{"norm": "layernorm", "norm_eps": 1e-06, "rope_theta": 10000.0, "rope_fraction": 0.75, "tie_word_embeddings": false, "init_std_down": 0.0, "learning_rate": 0.00185, "beta1": 0.9, "beta2": 0.95, "final_lr_fraction": 0.0, "max_seq_len": 1024, "doc_mask": true, "train_tokens": 155500000}
MLP neurons of a small language model. Each row is named by its layer, matrix (up: input weights) and neuron, and shows model dimensions 0-159. Each number is 500 + 25 x the weight over its row's rms, rounded and kept within 0 to 999. Numbers have three digits each.
After each neuron's rows, "fires on" lists the tokens most often at its 100 highest values on Wikipedia text that the model never trained on.

L3.up620:518475530516485471501475535507472468506509544485526487465526489478500482541501485471510498527498508475532492507511448483526475477506481495476494482525503501549542476461494513479459482529475544473530505531549534482549481502490487508518554514522512495490521490451494479546509499517506487527468510509492500577542508481512548519495490455499474468469464494537535492511468490470506497515504479460491515494503492527491523471489490535516510537499471524504517527509518485497469561524475544
fires on: "ap", "ep", "p", "f", "omp", "m"

L4.up207:505519538488537482528525476506504528504551465521535500466484532510483496481517505514544495506493483488530520492554478489520495533475519524517478497498527461488498498500500515470514518570485461501518516503534510486504454532465523490490467515479505474505444502467534529491498516531516504490490469479552487492562511485443472507521501474497522436471494471540532527495520511487521472492514520479505465481506501496504471506462541450499465488480454486524528476517483537520486517529515494
fires on: " ", "sp", "b", ".", " sp"

L3.up584:477459535541488501486465529506518479499506507594508482458502505444504478492499501533459523491452477490532505495532460556480483533542457546486508506479515516512493497518505426478516463526489457528510521525489485500487474467510519497512523516522539485492526478515501473490487480533470498509501500490517478507500497530482474520508538473541489503487539518484498503525496489523477465467530504481508481503495532508483499503475553432462502490511536503522510501497469512500480494509465495
fires on: " d", " ro", " Cro", "l", " gen", "it"

L3.up307:515495551496534460516496511527511550504512515483485469507514484466486473492486488538476497492508472491473525501499516526491488502522551559529515461517486448490482532462433472486498527506534467518519494513507481507492518507518464446510515504502501539516486521441542486495481489511493536503506477450509502527503531487476473465515472525510469503492498530472485554491527480472514498515496547519472488494492488499467456507500500483473516481518516515460462551486493503528542456512539471
fires on: ".\n", " ac", " vis", " s", " tr"

L3.up9:471505484489500499486449542504491558469509528491499539484522485459542453510473553526536513526456502456528488487507503513508550524494493509478502466528496474499436502502473449489508521488501515478527455491485527459517512546496504488535498531471509462463526481472490531499502505515522485493523498506513510520464461488497500521501525461498510502506472458543498545499469447498473479530481500482476507510519496510510498508518471498513522527505427493510507485495495508555488499456483523
fires on: "d", ",", "m", "P", "in", "s"

L3.up70:532463521474509449492536468505476483482526538510489512494540512487459510503488481510469506491436497513520542521501459476521492482537486511529508496533534505464529501502503514514514533508507533485487507481509475536472487503496516506520458508506518471505456487464496447513504499507483442516454508505506509530528542508444507492516455511535515491464515490540545542505474494481483486468463543474496492449467526542480520516522544494483486499498478517477503507538513544476510543498482491
fires on: "b", "-", "st", "t", "sp", "est"

L4.up250:483478507483492470493546491483457447488511499501437506495497479485488455510547478468468533516523483507508530506541459526503480493539523507513460504485489514497500543499509489499536478494500522445519495511473514546484537473483483469530511533495507494496505493501558457455530524514499484539531500466502437549527541497495487478483527484536493499463549510497516531477486503510476491480454471500471503487491505518495494524521548485474511484452509499498499476492496514553540508496490528
fires on: " ass", " sp", " reg", " prov", " compet", " dec"

L3.up292:517499506508511488485546550507525511532516498557503488500491491523497474485480535481504487513531493466522508490485548497528482511551487533478470485489483487515517562427479526507478471508488499527495519500554474475511474492568531501487507541512497502486525538503480470519465525533450526487502465515486542487513535487461506442534489470538491493518497524452501470476476509501477530537509528495461483507469506541511493496552511467517499474495471514510516496493473515495488502511480517
fires on: "al", "ar", "ed", "ous", "s", "ing"

L3.up260:511476508455531481448503514493481504490469524546479506518441490453466498479529477494510516488451506533525542528491540500507506498545517539521495506519523490541544488496514480481477510479521554473489504521529484530477514510514526479502502517461510433500500507485517504535476506523464462524467495544486453466466472533462560511455469485510526509515514488537541503465499495475482464476486483494525485500520517492513500495500532490470505504500497508505517509561493537508489516473496494
fires on: " An", " an", "l", "An"

L4.up264:564509527531540502500481488536527502507499530506495484461491445499504491508489507462483510518463479470503509507532484488527486456542500491534539491519532471501489478469487499474489513492540457455515460528497462514471528504495501507529534506469475481436487514484526499508487497469495504555506535534514509495494492481474447510496517496513486490498468513468511499505588490522537523536509490520507523481510495500499519482465527515485504499469486555460477479510453525501531511519543479
fires on: ".\n\n", ".", "==\n"

L4.up631:540507509517485531483490525532518507493518560484482502530453443473516486528477538533513492492440497460509523521522495458540493520542504497535492477480507509512499543509510510479539510524532476475502434485518492511469514524500512451530523494482508424458483523499561525484514489466523511543499509488521477512481513491493454472485526491461494486471496520495527517484540509507519518493521510491485467477474476502470500532487484500497496512501520520494504466497463504471523452530466482
fires on: ".", "A", " as", " He", " A"

L4.up412:484466495542490515461480491494517446486486508495464467472534496496525464475476501447488500494526482492502525528532542539536525462512511536498488489554489472459514484501520514490512527540514571446472482503502492524498547506521516475531474481554488521486499493450512504495490490471465503529487508497518542504526498509516504432520485508507508494478479499525536498515487495529526478522473505470482514489528511493540516506497523475491484476475476521555487483502556524509476463529529493
fires on: " And", "ud", "ust", "umb", "hed"

L3.up39:502485571471484514481472503530508495500514484564504536472463457481534484497517469532477472506516477491518534508565495517492511487518521489530529466463485509511482513504451510468508479498525458481486454499493489480482497506524491506492555497513494474451518490478566521486472466491464497537515496536515469475496545523503491536495515491550529502500483495502500538505490465517494518503512524487526546512546510494506499465455514465465514500512466549491494472514466480503529487493523497
fires on: ".\n\n", " |\n\n", "U", ")\n\n", ").\n\n"

L3.up513:494512507488501475483432538463534477477488487492521505464530452505524479433493503546514507467493492479504544504545531475523531523493533511510493479531483499494499509501440431469489506486474507491507480455522531512498476512479507517515522525478479519489483517463519537464477484504486490460521498504525537538483498462494509479550465491545536533502500488512476539509497444511478478522466500511494489508507517517478508508501479494502522461502490539489553517505523528516513492482453528
fires on: ",", ".", "aged", "s"

L3.up309:531483522498467499524481555490525491532519494504459518484509480495462493521488513465514493523506496524469481533526494523480469476504481487539480470476546518488534476485489480494501473500470471523466483522527481482503518541489518494525523534504486500464533467506468477551516453564505498513421525478505462501502537514468516489467498469477498480521489508467531482489522490492482512494453548505504460476466524529496525532496526512484495553503527504531513500524503562472475521519515512
fires on: " on", " in", " dep", " sub", " mid", " pro"

L3.up87:477480489453459507483471525553517475499528495476525540487478472445515470482520503499510488518492499508532502512503481471534490460526492492519486492508478499495448550490523488476516491551488518480462455451495518530510459500494505543525511479483535494491533454508502506449461484500514473495504538516512522526513509467497536405512493464526511516501464510510499532494495496523483510503504510464526496475512516516469508508553543462512490533510482531503475497491462505512482511465492526
fires on: " (", " /", "d", "st", "er", "fess"

L3.up565:500514489510494496488498491495516487472532520467498471465494496481490487481434510471497494490526480535504467531529512483534529548499469516478507470498457450562509509486522522519442495494449517492536512527513504516487488519493490468515496502505501554485513497498470483461466466472491438498505495542508505499528525523470485475560493515511501487523519491510543512470537455479510507520508534472483500439471513508466534494507502518486533521485478506474520495564510549503499509507458474
fires on: " or", " near", " off", " conf", "ent"

L4.up246:508478490496496505502489462494482494487523481486467438533513474509540538461463541477413521533495513487485491502506510525488529471497505499526511498482455512469516503500485507489509484486502529541479509459498448507498435515536502504509490519532486500491474514511486477491503467509509509498489530553489442528543503514465460502515475494532487489523520474487568501486531509494501483502479525501488531461465498548450505484518496482527494504457472499468480508468497506496487546457533490
fires on: " from", " on", " in", "ar", "ative", "l"

L3.up473:502496504506512511474494517429506524504489499498493491528506503513461514497494524450457519563458482496478555487492469509467516540533488501523540519536561535533500448548498464494508522535520521488476485521485505513442473529552509484495509519498473474457522503493504486546528483508459515513495512468529473553496483537499512502500514457472512492498497542510510529516524503462500525503468515499492518429502509477500520504472484505500487486517507500467490488511473519514515465505473474
fires on: " l", " n", " v"

L4.up317:530489475510557425504534533530488481501485467510537503524508501517504493468497482514491509454473468520499493498531481519498521463466464493573512537473445496467514453522498454478484503488519503532524500516502458503502503474502493528510529483537501495467488518492468485477513476523478499499466501520509494481488498501516528533463494493494476462519520501518553516482481498448501465525488534559505495478476476480486502487515510484474492518487472501475474522550499524522515566540515499
fires on: " m", "ac", " were", " fre", "fic", " fac"

L4.up406:508523498501551504529531502526497514482504491510474492496461482509492475472506477482507490498435473481486502484537511479509527526525519494543485445536495493487480480462484527480502506481546540474515490499509484505451537510497553483512529490473498479466471538466522540491455468489465520514530517529505504493476494528483507549506507489521504501515490504493542469494522501443499489574501511537520472473507498561491510444515500494509562499531501531480508457509505489488540493506519471
fires on: ".", ";"

L4.up324:492448552495502489488479482495478497474496549515532571459513498525486484499483491522469536494456484506446497483501474517478555486489523469553521478540538479483501454507495520494513505516502519528486495492523528502500497505520502447504494493515475481473526501519543506508496464525505484490516521512522475526501451472501477534498542488502519413455525533514503477480534528517492540484525469499466472452501485521475519537499457482521513500514497494500517506480497493522515517474467499
fires on: " l", " le", " kn", "D"

L4.up177:542496537488514489484496501495487511470501471474491508507479496487529501499458507495516478545480480511496530487544496498511456498536527542568498437516500492529510490487449493493492549509503506501532491539506465517495500535479473458483521480497493534498469500485497516474521441495493508518489512554474480513465475518455472526506481502479464462501499517510520492492540478482521482505524503544492507481491487524512501499430447488492518481473465537505511481535494550524520506534484434
fires on: ".", " f", ".\"", "'", "\"."

L4.up318:563475487528561495504500529472526477504508508525475489529530497480509463459459500461550496486481464475518522529524495515473477518494468496516517476468476492510491503475520528505511510506539527480501459488540484479553510517497520511471478506497536511508471526519495510521464485479502518488472490527501524509492461476479455507502467523469517497533476507475456456519449488494467522477507501502547472511519488519460515511465438491514518494551488501557454518513524511527487524518495496
fires on: ",", " that", " ", ")", "y"

L3.up128:509481545566542480478483488493501504488490513537493480501488448488485503486475515544506491481526532443506485511486472535494500489507524487501480498475539485511477469486433506497487520479562556475493492504525518542507503521473549477515497509517482475495533502435504486486519510475523483527546466522477480520483488507488489512507480547528461495493518530480498486502489477450537441510489480451524517506499516544491499507497502463491503493474484504543484471523521508522511535484548506
fires on: "p", "o", "ant", "m", "ob", "em"

L4.up516:508492529486497470513500508485478525517546593493473513478506491498490492483481525510444466484504476480508530496527514476500447530516511490531525502498487473524500535489486478503538506524516484457487476475504550491477506470515460488505535498486507504515477557485548515469493473545504494474473487474522475507481476472445488479476516501513511547500442558468488532476502486476521513496499535504488510478524534501544489473479468469500494505489511509494540526488509502444514467512504463
fires on: " be", " once", " dis", " ac", " often", " tr"

L3.up485:503516464497520517486472522472473492485488478506473472494510509481478482488463536467475489498483482497451545558514454486450519526475490524528480491524545508536521477520515494474490482524510526516548495501512496517516467529532495473525506470511477468489467504539526462543512470530490451500514495497541470514491529524502484534483514512506518497459478496543504491505511494473497535516459491521518537443542525517518507517453505521489476493520518531557516496517534523542507534515464474
fires on: " l", " dep"

L3.up101:462506497520466520518521453512444497501507533490487506488498452530504459517448531516516474495504456494505493495561502507513484510479499519499486466504494483506516512458465473492541502498465502511490449447549509495501508511484509468517480497493511542501533519462504483478554502528506495538512489500518461494519563468482470483521489498508534479478531489479544509454522481494503553492511521489486504464478497531476544562484500502503518499503494537471530500563531528498506486518494510
fires on: " +", " off", " conf", " f", " that", " inst"

L4.up362:508493476503490497505507520517521469510516476512500518474505440501477442505476500469471512537507496489490498475537503494501482457487472473517512493516520545468462522451501519482543495487505485524506484493534480449485486544521541533485524494457497478414491513470533506487485469515515480490524502542481506517554487512483474520463473502554510472525506489497535538475465487453499519478515495519531481486465482508484527546510495489523496499498460487473504505493543520523527520446527519
fires on: " on", " in", " from", ",", " between"

L3.up497:490499508530507462457549480544507522471471472506473508483458511484479502438486545495514533503507504496506487489468523515497534553550511552510500505564489453475518492469497481523474494502476487484529475503489497477504487507556508537493486491481547515503519504473513522510458467520483454496482493497496507504507543462510499477506440476514485500547505494522528512476477503494513484486499497501452489506489527548477507477525530464482512520552499529489495519518530509566510482465486496
fires on: "l", "at", "g", "t", "ed", "s"

L4.up395:581491498488530506491497515525527509508543512519474499496501478519439485523488519459506499492500485477498487510524480549492502477547530542543505489491479481508503436500486468526507512529553485462492460569481476483458503519483483460513533488470467498510483537494558513485515495470516504500499535529526469521476458547472486510489517477519494488501504519490490503502522464497536499528492512513525487452498502506521511497461520507456512464488453513508496491475516551483521498514497470
fires on: "."

L3.up469:534469495458490470484473570473475500501513495516498521455477499479535466494543467461517482520490481517506538557512451522515493467549493514547523458464514501491475487520476483502500502487493499495480530499521498517471507473492484519476488525559479482517481527502542509477473469482478509490539473479491470519492497504448526528513521463544482530475507560479483537480522493497500468521493522538468535482525536525473500537488533488511501511464519515515523467485519519480505506480491477
fires on: " ro", "l", " a", " j", "R", "n"